config.yaml
qk_norm: false
init_std_up: 0.0405
lr_mult_o: 2.0
MLP neurons of a small language model. Each row is named by its layer, matrix (gate and up: input weights; down: output weights) and neuron, and shows model dimensions 208-303. Each number is 128 + 24 x the weight over its row's rms, rounded and kept within 0 to 255. Numbers have three digits each. A neuron's up and down rows have the sign that makes its largest values positive.
After each neuron's rows, "fires after" lists the tokens most often just before its 100 highest values on Wikipedia text that the model never trained on.

L3.gate1085:114169134117159155182091116128113136170119113131107088127162117128144159111151172156157133102115159136124104180160126093149095125123163151143168111144101136108128139132137209130091140131143147119138113093134058123128132136151145090158092110131087092118161125139154112095145137096114146174
L3.up1085:107166127130138113142139127146118109182134119088157127125156130131108136118115132119108126100094134158111082136133087135115150138164089095150076099122092083081136151151117121143148127158128184167114124136131084105149142143114152133119150100128104117138129150107121111151110082135148152099
L3.down1085:123139098135128140175098136132100112132138144112093158152155135143099110167134147166156120119131155160038109132096089095170160089155091125104135092117128112125121122112116138103129102151117130162117131105125107133106065131144156123121162093132105112086112160124106119176126132180131128087
fires after: " |", " (", ";", " Ron"

L3.gate44:159111179120101108108092144081130091126159136122133190129166142080109079117114173124141167131107098112136127165154158119180121133132099130106192160162132127113145115124138149136137112146098122123099140119145136119116144139116120149125161091168088156133123132147124106120091129151144144092
L3.up44:103189133161124138131126166129117140127143125097119181151109099154131098138146115169128091167142147213093112181131109148125127120124119137120162115083120119131132125102089146122127141145138155146123130091150084163096149126143171133107126129143128146119144120157097116118117173131156161137
L3.down44:116101147111119084163071093112121123101144115129077123134144081112158106159183159151145116134135126149122118156117113096127151123131112089138127117131144111075121151169164149108127122120109147094124125065064144173133154144106127145125092172091142150120118099135111118141119089111142156096
fires after: " |", " 4", " 1", " 3", " 10", " Main"

L2.gate239:123131117222132112135124144131147133117145095083104171143136119134087141094143104143113177148132113148104128153134132128113151191158127114104137163117116117135107140156117091122123134129140120147133133087117121144125132101147140160122153088101164123146141160090157123142146144129160179130
L2.up239:138146122173137102113110112142139146138117134125124109110128107090169113119139120150110121127163148145176124192137091122108094109109172117100119103170159107134133110110170113128119105117159113151175147140120136101132095105123126098147119105157114134151123135165110156095124096125167098166
L2.down239:114132150134159117121175131150108153120131100109142120154125132142072136147126094138117115127106068119128131110149181166101130164134138128134140146130156171178123139134070135140118121133112070176160145079145158106139137136146135124146136093102120127093154139123115136122118176099154160102
fires after: " |", "°", "|", ":", " January"

L3.gate22:167112160109165103130118131134134151105072114157122087134111111128134130105140120146163158084166097120121096095121120134100119162120157113123127116164096151110158121140134101061143136157154110169113117149165149157072140126154154091145094132137136106118153137108142126130148140143113117119
L3.up22:126107098110102129095131146118156132119149139176136082126157112130141134104129149118162117116131091121112113117098077130150099118122120090121140121158124154156089090131190162124100153144116112156154128119148129107089115152113118108129133156114120110082112132128170158109154129135116111114
L3.down22:114101124115132144138102144119156128106085130100128115159122115135121146114115137116080110099139153100110138132143146128145193171111096108168144062144147119137135187127110138106123091119106114138138157140143160137156117128113100133139101142114098106091131118146143098161190112133114137095
fires after: ",", " January", " in", " March", " February", " April"

L3.gate864:134095135083105100130118099100133069139117097152104142144134089119106075127161122143128137105078154120124121100122146119131152142128133118104127124097120146145111122148143110106100100131106133124171124147119118107108170124110134108099114098134117137064155121147085087111090152094129164165
L3.up864:115160113140117172139129145130116148151130138154091159163158130117135114098151146123130147110119191153111096163117126112108120096133071144147137130112174123106142158142198121129135115130107180124140149150155145112132149168129171106118147143131088125139147173086102172129145112113106126123
L3.down864:090110141112134112149124114098127115100134085141101150137144126125128104150109129160121087126095121139049106121118150141171130117107166161123129136106117112115144091151111099092135136120125112141158111109124118193084121148145162137139138146117118167152115128100110120188129092110131114136
fires after: " |", " (", ":"

L2.gate193:140133120117139112099120126124117134100158099132136136127137113122126134157108158107115103141161125140118139107160126125144109117179150135121111109118143129076106175107120123116188133155122070151142119148119117125113138156122148106123117136172151145144134135119160106134112131104128166150
L2.up193:121181122133139140104149152133094143107054130167131095202138124161145157131125074157124169124112172138137129123149126148068126158137155128115108080118094189125097118165095096106122105090149137127163109142152072091123100107121125167115130135138084123130147160080184151113150123125157109136
L2.down193:149084094121153121130121163134088143098094124127158135131156119135149116119129159127152081163107099147183159135129152163090099103132130118154113093136135146123179123131114076119090146106123104124155132148112093082117114138157120128099091134132083155115112140115135134135083185104128129130
fires after: ",", "|", " |", " of", " and"

L3.gate988:163109155130114155131097090137104130180164103127101143097131109105101107142141145116119130124139124130129139135136119108131170130154127066116161117106151129100105097118155130096136158140082167167136135201171146117159107134142087100115120139118124072096133098158095125114147104128170164096
L3.up988:125156136141164115105162115132144138166158086096155135100111134091150112117142106127146133110144142145143101141102061102130137114109155074144134148072120127135155100101139122136090123111128134151104124106162123097152163154099144137158180100143113147133149095149142128113106114114165077121
L3.down988:170105164121114156146109111147120152129129137141083170145117159110105132089155143125152175149118107124146122184148129111126152152069118136128187094134132140106160069123143111149109128118125118131068134113105115106122091130099103109131134128108126161089143113106140123159173125122126128101
fires after: " |", ".", " /", ";"

L3.gate1091:116107139074113111155127152138120156125094115127110133123151107170121120102121122147139092139094115134125105172074152112134119117157117138104118125157152158112139167100117139150139154141100157138138106080158096110081126169119130145086104134112090143148148147083145136105081115129120104134
L3.up1091:100108109084120103166101133137156166096109118130090110154099103095121095086113170127128113110132182127120119095115117144129142136135087095122124122138148135106130164153121084090086143106112129152117110089137159104120149138130107126114104137150124116147160140103149144199091092107146154124
L3.down1091:131072119168150174115094128147133136099099104154121104169067105090086138152129173147125111106170142134162148131097137102130085143102123127151133101107142138128089147118130100133134155127122114172154142122129138145139142139165142126117100172127114159112118137157165160147116158115140111132
fires after: " (", ",", " in", " January"

L2.gate1101:074153115139108143119172129127133114140138151127120110126128119111151151111152119100103118132096113087096135149101119170126097157175107171137139105150123124140110155179145122150181124137126131119138097133148125161106130135076123146123137130111098162136129107131137132161148136136150110152
L2.up1101:108136131092112106158086143136140101129135152115133179148150126158138108121114124112113108131097089133158144134089135131137125118112127132142109144148105114145149087122153129166121145123103111088127100108142114098146132135114091131115151118080072117169109109199078152116112152096174106152
L2.down1101:127141139127118157123122138133126146141130110174099124134131134132131119133053091134117106094153072121105129129110116124063134153135081127115118155139124149175137122100176111085145110091135143112094135157116116093086128113140094176112142119149127124114153134137112151197113103136119143143
fires after: " |"

L2.gate982:105097134139136142118167115126130177106138131138121155095110123133128187130095178127161114120110160153103095160145127126158107124113165138104095159166125097110138118127131161122174166157144118132132117138138110151085150114097131145190108121113119066106146106114156124109112109076102111129
L2.up982:160162167113106153126137123119161172105172171116158135068112133136117109096076144158113110089175148139123091115122125147126128121167100146129091107088101132130148111194171157122139163135141085139105141161126120104135138124156134138159098139136119111110127134109124156156094123103110131098
L2.down982:115093120152093152104117124156123124118149164177121100092128116140133157083115139164138114115154175115171126143129124138119147117153129132103103115136177156157143068122116093148123173127138118122124155123135124114128117144124100116185097118146123129164139107100149130113147132149180158122
fires after: " |", "|", "-", ":", " Bronze", " Gold"

L3.gate1034:137115150141132148164118176117141169120157108060097144135127107072140179115128138131161121146164119098110180102157107102098116129153109120102135105135137088094126170112076120151142097124140117171152121131124153164101126088120143131114126131160149112174155128138138135107128134110099144124
L3.up1034:123196147176082159167151115155095133146151131118134130132150125088149146165106084148160167070126145133103124090130126119151141113170162126093080156108101139139143163136116137138118153135154163144120091139125126111120121144184149167134090109137127146146168149101110153110133117109175154135
L3.down1034:124106128138138128125131151132129130125122129107117147137112120186116145099099107137151133113096166125122120104107110156129110181126117132110101142138204126177131117129137109148119120147087094158137122128142101096135146088166110130120118159127161053115126149103106112146143160152099184102
fires after: " |", " ("

L3.gate1105:149120161128144108096085128113109116165154151104156124133168123128135176096091140151162121149167134100117103142152103104144132140147101149136110134116127166133102146144095119132155107103080114134126162110114117135165141107108115118154127115172131120143150114143136128115117120093127126093
L3.up1105:103117208129131106125124150089100120151147153141145100128141151135168102154121168096141149101117135112156100131153149093139137146171126152109154114129139159135094169157148159146130110154100115164157148132149050109149126101140074097146110140143103135106133154122144121110154113136130097114
L3.down1105:130106125133167114158124109082132138117112158159144092099140129168132151147132139101100136107174141129136125132121131139111132126136156105142148179152149125143090129145114144093123106129107122154123110119128117132097104125119107124164159140147126102121169162082148122119155161082171146142
fires after: " |", ";"

L3.gate115:115060124103172145127124117136095090114113118162090168140117168109140114114115161139102122127129113122101104165165140099137048114104136096163134142115124112134116136140129151123164134131112142123129114133139166141139124114104139164162113094099193095120131113153106146129144149115130101092
L3.up115:175165150140110091138102115152133121093114145171118092120134147102100104128124141117109079175112122141084144131118152127187114088159196144160130123148152116112122101134111170165115147110122109149110150153100119116100111083152115094166133175142094155125130111111113129142122109065127075123
L3.down115:152146071100106124112117146112090133137140136107131077139117111095116125121142122123130109106113135136154097113117177105160092158111137139134174173117172109128141133134101149096147100128130118138093148145117114123127141125131082102083143121136142109141109123122138152147180144117151061055
fires after: "E", "-", "W", "|", " |"

L3.gate1342:120084145107123114170085098140136114142128171132125126119155125164077125141117136182138098119101113145157141145136119103151148144150091100152132122159120095084156136151133139152100072134143155078122111165100079118152130114159147132115147087165077111105096161155120133143141153163166114120
L3.up1342:109114119151111143154113118140133083144103156106119181133107124114097079141132097075140102115137126123122151133149155132106173128103128122136119124193171133116136099119124126136137152106134112140143153136105113116121134114115150117139128107160189120081138103128194165131113093108165104117
L3.down1342:161173117124124114120134093122139122111119122098140170115110183094104108132141139144146109111149077110111085164175126119126160151133164134128148129087102087097112156090121128160108164141121104118159155172102123173148093148119132146094107128150184155127089125137155140120112105123129119165
fires after: " |", "|"

L2.gate10:138146099106107114108140099139144120120095160132120137126108128146126123105130153145160134152148094114163087151110113128130125146153111120145084152112132121098151136105138117092111160168117147075154138121133096104087174125143119095144158104127129139115129135128132133095161147114170112096
L2.up10:097092123117138073118145097163110118132100140100077140139128107101095137088111121091133107133156126100136089155114127145120162126133107123134090145176130117124120132134134096148160133103089112115139109132128100114198121113113128131122122103136159118100124167159091132165127156132120087116
L2.down10:126102159113132116087117128110143107134130150142128186120136144120114130125134135163128151173169128151138139121107181101155112075156139126152133156100120157134082177147110119127073075121165102132142128191110140105124162135137072098124191149155124172172086086071135108109137118093125124127
fires after: ",", " |", " and", ";", " where", " when"

L2.gate865:116130119104170127107158141145125170107148157138085100099140125102139124141129144177147095138114093113105126133155126133133109094190140122152116141114160102115125135181120103147123090126121128108203148149158101148158123068160152153116144091134101124134129160148126105130176146088176130109
L2.up865:165111120121188103134146114124119122134142113146098171137123162145131094128129124108139139152112172136175125123112160129158072134173132118140147155184104137102114122144118105123124146161117120100158140142124119166165134136124116141153159079109121112106146102110137096148130117100133130112
L2.down865:142065108106143122137158150120121085174150180115137143137125090169121125128135148145160107119113156141120157126129102101137147149163160147155144147126116139125088139147125115112151133167127114115103127103130118121121126165102125155150100139141120112146146131130136097099165152087126115146
fires after: " |", ".", ")", "-", ";", "\n"

L2.gate978:155125158116138154149158130101086103137095083118142154139177120134133117111161123109167135086156152170144119165118106128105162071094122163138113123092117115109137164151141135101064137099118105141081191152148164140118164147108096132134120122138149142126124119085095103133100116131159142147
L2.up978:110115136137120084131120102095132124129071105097132094124137118123086141086151152094137127117161170139137142140105111145110113170113071139136118092131132115122123156150103130101121169148112132131075141099118133132104155130111108074119133118116159132115134168137081125110123164160170158094
L2.down978:147123107146157128163137139142118138157105109146136108153139119101135125141146110107135141137142179095129119128124123166129089150135095162119096128131100126106127165110124190123104103184118131110135124127136172145115108149129150126090114085116123191118110112163148084106165125126097140127
fires after: ".", "\n", ","

L2.gate1068:148105162128145123146117165100149103084153108105112137121136116108149118131142154147108099133159123117153104086110132097138104136134097098161086135166183161099123114149108158117119147125136151142077121104136133144120101120094127141130131165126099193131112118135109123127138165126102167098
L2.up1068:111089137146117142099162101137136176127114180179189104127080166124092137103119130112108168132123139066132131110148118108101144115162125132144149155108104132139134136145151123140112120086085132127126122181147130134103154136174137138157079086132120124105127125123165180119131164167154110134
L2.down1068:174128149166145153110137127108131161161133105139116154090118176177112119165141124089131110132132092125139073155097138097106140121122119108139065142157173115134108170138143138121131143108116148143105123122163135122142150110137116134097106133107121143122178089165096064131128127153144096120
fires after: " the", ",", " |"

L3.gate840:116195113154123136107139159131101105140151143123140124137079111115101140122115115113143129137108144125144135104105131126122112109090145067120141143096130157134100120175130122121090109105125122136184165155144114122108156091094125161142164146119095119123119166124139126119103145082139151098
L3.up840:128119141112173121107174122163089136154148072088163152120123177133114167147138106099102128119141160112135143129150139090139125129115096099141122144143143169154159085159129155130120134131136140148158126132108129130148111115076124135088153089161111156106172137163136136135146166152172138101
L3.down840:111088140093124095155162155129164120128151134123126131147118072127097111097140157164191103154163116125157141115146193109140126141122131145104159154118132083126109146135119111102139114127160103128099104147120133162131142194125113140142126152085098141109114137132098089105110153151125134178
fires after: " |", "|", " ", ".", ",", "\n"

L3.gate130:125151107112114136120107127096068107140140125108128123176147111135109123123150119116117147168127129145129150157103140152146095100134126088123156124173109188091111111174141060139122112081137172106140121148148109146212158115107150135093139098154105139152140195125110114167132148110144179126
L3.up130:135119138142128137153101113094087124111117132155120102097117100194133096136134173106158202105142133121144156128135145138133107132120169156123112133143167083122137122108135140119124064141134135125099162205123138132115137172155112169110148096144126130168156085125139122140165100101123114163
L3.down130:123078123142092087129098074089132121100175108130137153121138115109149147175096151159125111158096147182116117110140127074152188135130155080140134098121103136137076165140183083141134103153112115147117105106116126140148128138127123104113098085133117174135103122120120126145182119118143165104
fires after: " |", " Party", " Americans", ")"

L3.gate556:147099115142155099094136119118130112096094117108169140124072142167132104127072127115111131158141161140159145110161109106135159162162143108140131196132098122120096128100104121160107130088091132145113112139111089111117169156104116066127120123158138143152132135146116132098121160161078107147
L3.up556:144170144123070148137076151134148095120121122112112114117129129088114110151168123123101115162127128127129158091138127123130123112121121134105113139145138096098152110108115120153140114138120108126143164103156085103141137095135155150152163141158143104109116128154106118127113103152130098145
L3.down556:151154157120116113129125109122150103140133060102098141131128119089113131165161150119097132137162131123130099101142080123116141116125156129127128164099108135134063115107170113112088156134090121104126142113090086127096099135116113147153123088154121122105112115139113122094108130133188113128
fires after: " |", "|", " (", "-", ","

L2.gate609:117126150126091143154117116108100120148178114141128168140144138118118148116114122080129167113104142149125108099071123156077111165134155069096097119130153131134127127091096095128129106146124135088192122173174116141136124107110070099121127124080119142126189152094155090108146140119168107112
L2.up609:090185166123162097117130097161138071135121111092165129138103096125127127133162116149136142122172101139161123152090123126137129137089134112104105107090119146104114108122128148127135141112143112121140144131137177125129125139140149149154094115174136113117096132094145163114118083138105062131
L2.down609:137167152094123093064141181152110102136126156118159145161102104134116130118161146098130131114111144092131138155106127103133144126117119128171104137122154188184108125118112119104164139156117159098112130148111114107121136125125142068117147130121148165090115128113134133148136144155118108129
fires after: " |", ";", ","

L2.gate829:142148095128105105160125101129107135064145176097087087083136112106120177112112094098125140162172120128159103112148116120165052129109142133115122151119110147130127135118151127120128119135119177175137119131136105099168189101154122145151153134124121115123104187144107140087107118082077136112
L2.up829:134150126138112112141141136186104099110104136131128103141199145112119193102135095104178158112130149135173184160104180115119090179114154134157098137113128123101118095138139167154113068138171134163139147128111082119127117137122158169120134107101138148133123161084079126129091116108158115112
L2.down829:125135170123119149108108120113113128093126119114145119150113089100107155158152099125091112085155131110111136088163117143141159129104140096135156165161175117170118170123125140141152138155129084099085144107151145126143187143145168124120120142201157094129116110146125114121168126127138152120
fires after: " |"

L2.gate884:136116103137157134149121114096134102158097084124145117156093107124100106129186151140124130127172166114155124085125134122155116091071144120143109109105121120148141165070131091099142129158155120104151083153107085123152150113138171121157099103200175145105105126119133145138146089152159161141
L2.up884:134123146146129160148145090099172120178053076066104130179111129087111111128182119126152100096163156122147109080131107114108125118068142103107100119131105123130140140094068158151121139159126106080181100114120129125200114114137170134141144129158164141126117128150124105133098129140157141130
L2.down884:183139101105111161135158118128128149165151180111105108145150128123119138139137125100120092113100126125177143132173108142155161108099116161119098143145133146124130134128108131164125184157096143153129132110159136167110103128112137128119138150136100144102124143155126113105081165105101145089
fires after: ",", " is"

L2.gate542:144141101122153129126165133127173156152147093130131146113112115116086145111123103121180138128166134181115113134176134129113097158172110071143126112128127136137168156117144095169099149188121126117109120128125148159152142202123126089117134151106129119133118101109095124148115050100108140128
L2.up542:068101106150108080145104146127073132109121143150115072119156130119104082107153126151150134100099103143131150133142142101115125120131113094152138104087108101113139128137118150130089155118121137114148122112140136068162120144159124118150116166142123130128109117114131104136141115116131118150
L2.down542:165095091144108168166112133115078148127163140143124114106162107104150170089143150121126120122107126127106092081109145119124152124097103127150116145117112127147151116193136142117115094137096116115095109102108134127095141105149160137179089112130147131121121146118109137170173121123146107122
fires after: " |", "|", ",", " (", "\n", ":"

L3.gate625:126058100140132089142102172155109106130151144144169127145132112157090155100102083141101099122115111153130179110156098103144082152147127100130118098130097105146109129142142108114150097134162132107143104082151105156111193115138104100173129060160145124102161086087111151167146116140114120133
L3.up625:184153163115111137135131138123131086098158085108132121163108103108139196118114185110137134113152109126162139073125148145145134115117128096158154084137149118120143122128105142118119116151137154091129065094137101088155163102110147114100096142135162135115119148097132159112133152108127126093
L3.down625:140123127116135131130151097133171099125127169125125113154127114115142132149084140130108143142100140149168111146094133164158128118123115120109079116159155149155103137131125099122069134145106172154149139150116155141142129150179114142076104129164131115114138145186132099126147127097130125111
fires after: ".", " .", ",", "88"

L3.gate971:131153107137165144109152169124110137139122129117096152137116107136131153137115131172136110162139113132159110132121147154128118150115125132126124133115098088143150137107152120115101130092063131130162119203122133138134097131120116117146099124106155131095084121147087137154173148158123182153
L3.up971:142136169145100110122196119123103141131155135119105118170120147173123116146121094110120138163145073152112129150118158099147125057094148129122139104102181157108126122137133152137144149096124104142122152132136141144182147069153141131120122143173081124142115127139128146105110115100157135123
L3.down971:161135126143135161158112136091121118137154084121127080142141095105159101090113123148095093158146160151153165123136193082123165131127078158125128152138094116099164140135105082107105129153152121134158143109106107102136132155168117151102150138105151143115082188130145105160104160121160085140
fires after: "|", " 2"

L5.gate510:121166161129162112134123104121130132175122178131129135077145115137127086135124177135108146080100093107170162092109069124095130140156146107141127104123132125116110105138164088123145116142166130136116133141117142090164157124120122112171150152131120146121126109112166104113114112114112121112
L5.up510:118159186167193120129140108147122120111109125150171090119125070133092098162137148120118147140102073123166140113084145108118144120117082139103116166080147095136107193118167107117127127121101173114135143107130060137128162133152119133121083133125075136124135140123093125098133099126154098091
L5.down510:101087132140134128148145172162136141156133117157154155119141172128118155162147177166125127155124088121128141130140122142110147169071158169146147164093111127121117132121129124120087138109172120133133156126143112156128144117124126135112155096081105141149145115142182142123135103140146130115
fires after: " |", "|", " +", ",", " (", " and"

L5.gate1038:141129172132103135142142138137143161102095108093115117115086125136119156134188158110172109099157091106139145136119124120152138137133147085129127084135091128114130143120120123088094123141146168128157171156125115117125098115125138157174110147136092134114083115106083145086095156114088141103
L5.up1038:149140161185099176142108217094119168119155154076116129124139117135111162165126080122111143137127129118125114108126151119132143121125070130111098133131087102138114108130106135102067131149112163138133123124133116094148099163136117113160107127120109127146126145149108115109151087105118119121
L5.down1038:121121119149119123161109128146130144105116129102151126123123113181101143118144141138076139126090106128095144143140164107155173133104133133124085101118180105137153112171134083129171115114139148117151129126105144137132123134098125144137133108137108117158133088155150145149146091138112063081
fires after: " the", "'s", " and", " a", " music"

L3.gate1079:116096099148150099129098150112141100140084107096133127128160159178129162130125101075088124147150149151126156125136153154160114139158119127132134128117153111114164132144082132116131140124149164105107128119073157155122101151128145116173150108184125120171160133127161097132088122133136129111
L3.up1079:110164106095156125118158105131128138126077099099130117146116135121109108128071172132160160087153092081135137119137152124102147073170101137079160163134153147103113129165151123148118143054070129105145110151147121121145119153122089116184113110117121112144163138163137122128144134110140141173
L3.down1079:132179121120161149086081098132091128127132124136082120145118111100108146098139139114124140124153102163154172085095145097109092157152132138137125142128108128129141129114137102130148191139087105154110111098166153121120127066124121112139137144110142103131102143116087124089131181133144145060
fires after: " and", " was", " but", ",", " is", " were"

L2.gate852:113117168103099085127123137149124118139151154147108085190102170138098178144154157163109157156107145123162113126100151082137145109135109108128159127134127148091095114137120158089099128081121108089166149132129132114123116141112155140110108106112078153126149113128113129123083149112134145149
L2.up852:102110156140116098113138172157152143078092131149176096151091139124122101099072125107161145119130164111136128140133122138122125099155131120161114133116115151127165150103094167113121159112108147153129125149188151127192145106179105108123134099121102144123139100116122146117149159156181115103
L2.down852:158156149121119142120134148132100168116123137100116122189102156124140154130139168114157159126162124152096086123113112156159067157119099100094124148123110120097106151156130099132154120093115142137157165155122174155095097123165116126160112104140096109117140083188139104123142111155155127136
fires after: " |", ",", " (", "\n"

L5.gate272:104129147087142075104109106125154145188146162121095107117118103111137114167155108184157159132122148110141128119171104152139143140109109134111141147110140101102162181165127155153107110128113125128133089108115111147136156114124101128081102101119105109120100161128088171125094122115192081097
L5.up272:152092159095149064105117136128108148177091155127141122118165159154126156121116116142148127163122100143091145142138120150132118160124100103125134160083136116134128157130143106148142145132125169096107115106104105114161100140133090143103119133091066148137177059149090139106106132174139064100
L5.down272:149155122093148072144127153117101137158152153154126117112106155151132143131144134145134111152070129134103119152103098125125140210114146174167124169146100122120109102114152128134166085118115122084100127132140101143099145138147131135112189123145113124135091111143120143116108099120148097136
fires after: "|", " |", " and", " (", ";"

L3.gate1184:105106127081143129121157120127134114148120160147136088131126115134108117158134137136099149113132079102096109133094122108144129154143130143141101092130152086144104114203104109142149129141144150096112139154127145134118141140153151129109115141109101106103136170123126150102154151116129116155
L3.up1184:122132109124152144109077140127086132108182139114175095137151156135148137129092101118151140154136161147153111146095142114118140106138125136148090102170141142155127175175124112149159138123120111154057094128151110107110163101148149125144145091096171167125140130141091122100123175178121142167
L3.down1184:119143130128121162128147117124181133104141133165119130153097104147099079149132125162092102120112124096069064115143142132153112175113133165145116153141123129112134125129139109124099117166132128092168165160155126129105116165145172137106095132143139123161069149171103131154145127116108117145
fires after: " |", " g", " the"

L3.gate1170:153121142067110124098125135132152156113120099140132099139126163179139152089151153153140146148073189150142148118103128140122106117139135159143112177135155150127122110106127133101144144170117173115090112189158104133139152131097153134127125148139129196150157129154121115161136141131123123142
L3.up1170:096121167120168111138131163129075117115108130145148099116106095146156108119103127131169145134144136159126105098083108119106165126150105125145106140069128128091123118107108102093105088158139145151106107086082130109158125154103130126156140134181130147112130090157111126152088137163157154099
L3.down1170:185121137125171140085119088163152111113145119127156159177111130117144154110107155121124117121130166143107139118114143131146158159123133115038123180139155142064148127105156152114142090136102176144109121094088093109099125116134103128168136058131156101156140137131123169088109171117119113082
fires after: " |", " the", " (", ",", ";"

L3.gate1331:130151131123156137126149156085114134149156146118134116134130098124101127138116124120135120159125101127142143100104080110132147176146069163121101132081115120110108098079112129113159128110168165094127166147079092173099162114141107121184160131101123130126137123140130160151087166130143099106
L3.up1331:120093165086088070157123117139127154144108113156158130073127109113147084186090152154136183140119095113160098146147136083125138124126115151162154145136122168113089135130143093105093152101127149135148128147119088115119120139087104115120131137116113139141137112142140144097105124142095138106
L3.down1331:153145103114132141160125125135135172142141153168157125133125146145106168122154115088125121144127089165120159182094174108131121134108166127091140157099159128104124115100126107174103123168145161117097117146117107165117181110130153087139126105114118118118141125119114148118117113163153108098
fires after: " |", " the", ";", " The", "|"

L5.gate399:137144130140162150155158128120119150116104085093104131109127136141107142107187137157129121130156161122107136158153152168110165161135165135094174133123077121137129133124130137108145152145151142095121180122165133137105109107085092117116114103115112142126128114110136116106108120159137123144
L5.up399:139110137148167112158167117133116179133100158150161094162126165154108115132130136114139130107117121177133117152154104117161118139114149142121135085185147116094102107083138107120136106107118126164164132076112106112109091121097131128167098144119102142131105103129121152110111143156126124177
L5.down399:117132123130154120155106132147154120161100107133137107126124146136133108163135159106157107124103100123178102112142112115085104085132143110141129071110178176128163144138127070118127071160146121134123131137112137119182142148157112134132130127115133115089128166139172118099086133122096111128
fires after: " University", "|", " of", " (", " College", " Order"

L3.gate81:103157148134085098078104116089105105107119133110141108108097129093149152101122104112142131122127172152128159155179107157131100149183117113081189123122119100105116124115101100138100177146144123084102131126107099158115120202127127130149159137161114111121178166063143105086123072113130104123
L3.up81:130119104128143126101167134132068141074121099134145142155091114102153153111145111111164163156139188119124147181127124127137122137141130122113099139146113155145130157142124123135084170117155137129116140206175138088122128163090111089134154122134113156189132120153143089123120118154133096133
L3.down81:119139159133117125116081106125102130163151115145150147130115106117096104125144116085123149132165136085154104110161135130139079144141163128132117098139154118101156132136106133134090123138087123112143112084096129158111106145081091105108154128134145156125165142114142122090097126117137148136
fires after: " and", " that", ",", " but", ";", " who"

L3.gate585:137147150130128108100150138185093125128121122153101118164143120111136178132137108128097073139091158127113121107094139162129115128166135141123138083102091140123108134159150127109137155106155131149130118091110060135100147124069099113119122123113135115100178144147087104136128095130162127129
L3.up585:132150121104195105106120210111140106148124146122107114192137107161133119150099136103143102139152125120162114118099135087133105145105149126127177163145110125122123131088113129121153109133127144146129069115133075121184087178145111088125143156088112155146085137154129136124125131171137153113
L3.down585:114130148101133144111104129119102151117131094124149159127130175179138123122099109166132126137136133101105164141105125087157139160150084133128137126117142155120156149118155150123133143108143175100076127130160197140120129077181145134117114124153100141132115131129149148136101107109111084146
fires after: " |", "6", "-", " 2024"

L2.gate140:186118131149126116174155161081103101118164153154101137122112097149117142136142141114117142118159115157138132119143104122157118188136129153110123113098108166141145136133151123109084180134119102174169142074144107121134126158134088089170106175123099182092114155110120142096110089141128135116
L2.up140:147131120132083093125174201166168113121125130154144139145128115163172107163149135076096101161101091123139107153149108134121150115140112132145112145151148137165134135176104156091119141155103111137088154109068112147100146135140098127138104133129128130133126131118138135096140145156142137127
L2.down140:108106166145107126119115083107117128129116129077135135137159115105080138111135121138141113160180129091107136140145175138124160146124137142136092108113117141094131095125106119095105131105178162137176127116170112114137124134109145095145192105119152157081145113111163132123101114107139139096
fires after: " |", "|", " the", " and"

L5.gate1251:092123129090138113115152104133123169103129115146148099148091098156080104071149102131145143096129155155104138115147132158124128135123150117139116072123115124120163135105147111155160145063149091176116105103121112151107143100090139145092114104124148146135134148121113105146136125074108168104
L5.up1251:158109136123126117122133090139083134136124110138145109131115139109118163128154134086121153186115108122129140131118134092106120126119125121140090113103132139128144142122118128161091188099136102171101103118128110148131130141117169117158110152130105130145137176109154136146135135123105164100
L5.down1251:166121095140094167194159129150130130090121167114165105150163123098101160140111112128103131160124137160144098145110161157138117091139106127120105128096186139086141123113109125132106138134110175168103081128107132136096156140111176086153104130112105129151107132115114113131143148115150131092
fires after: ",", ";", " and"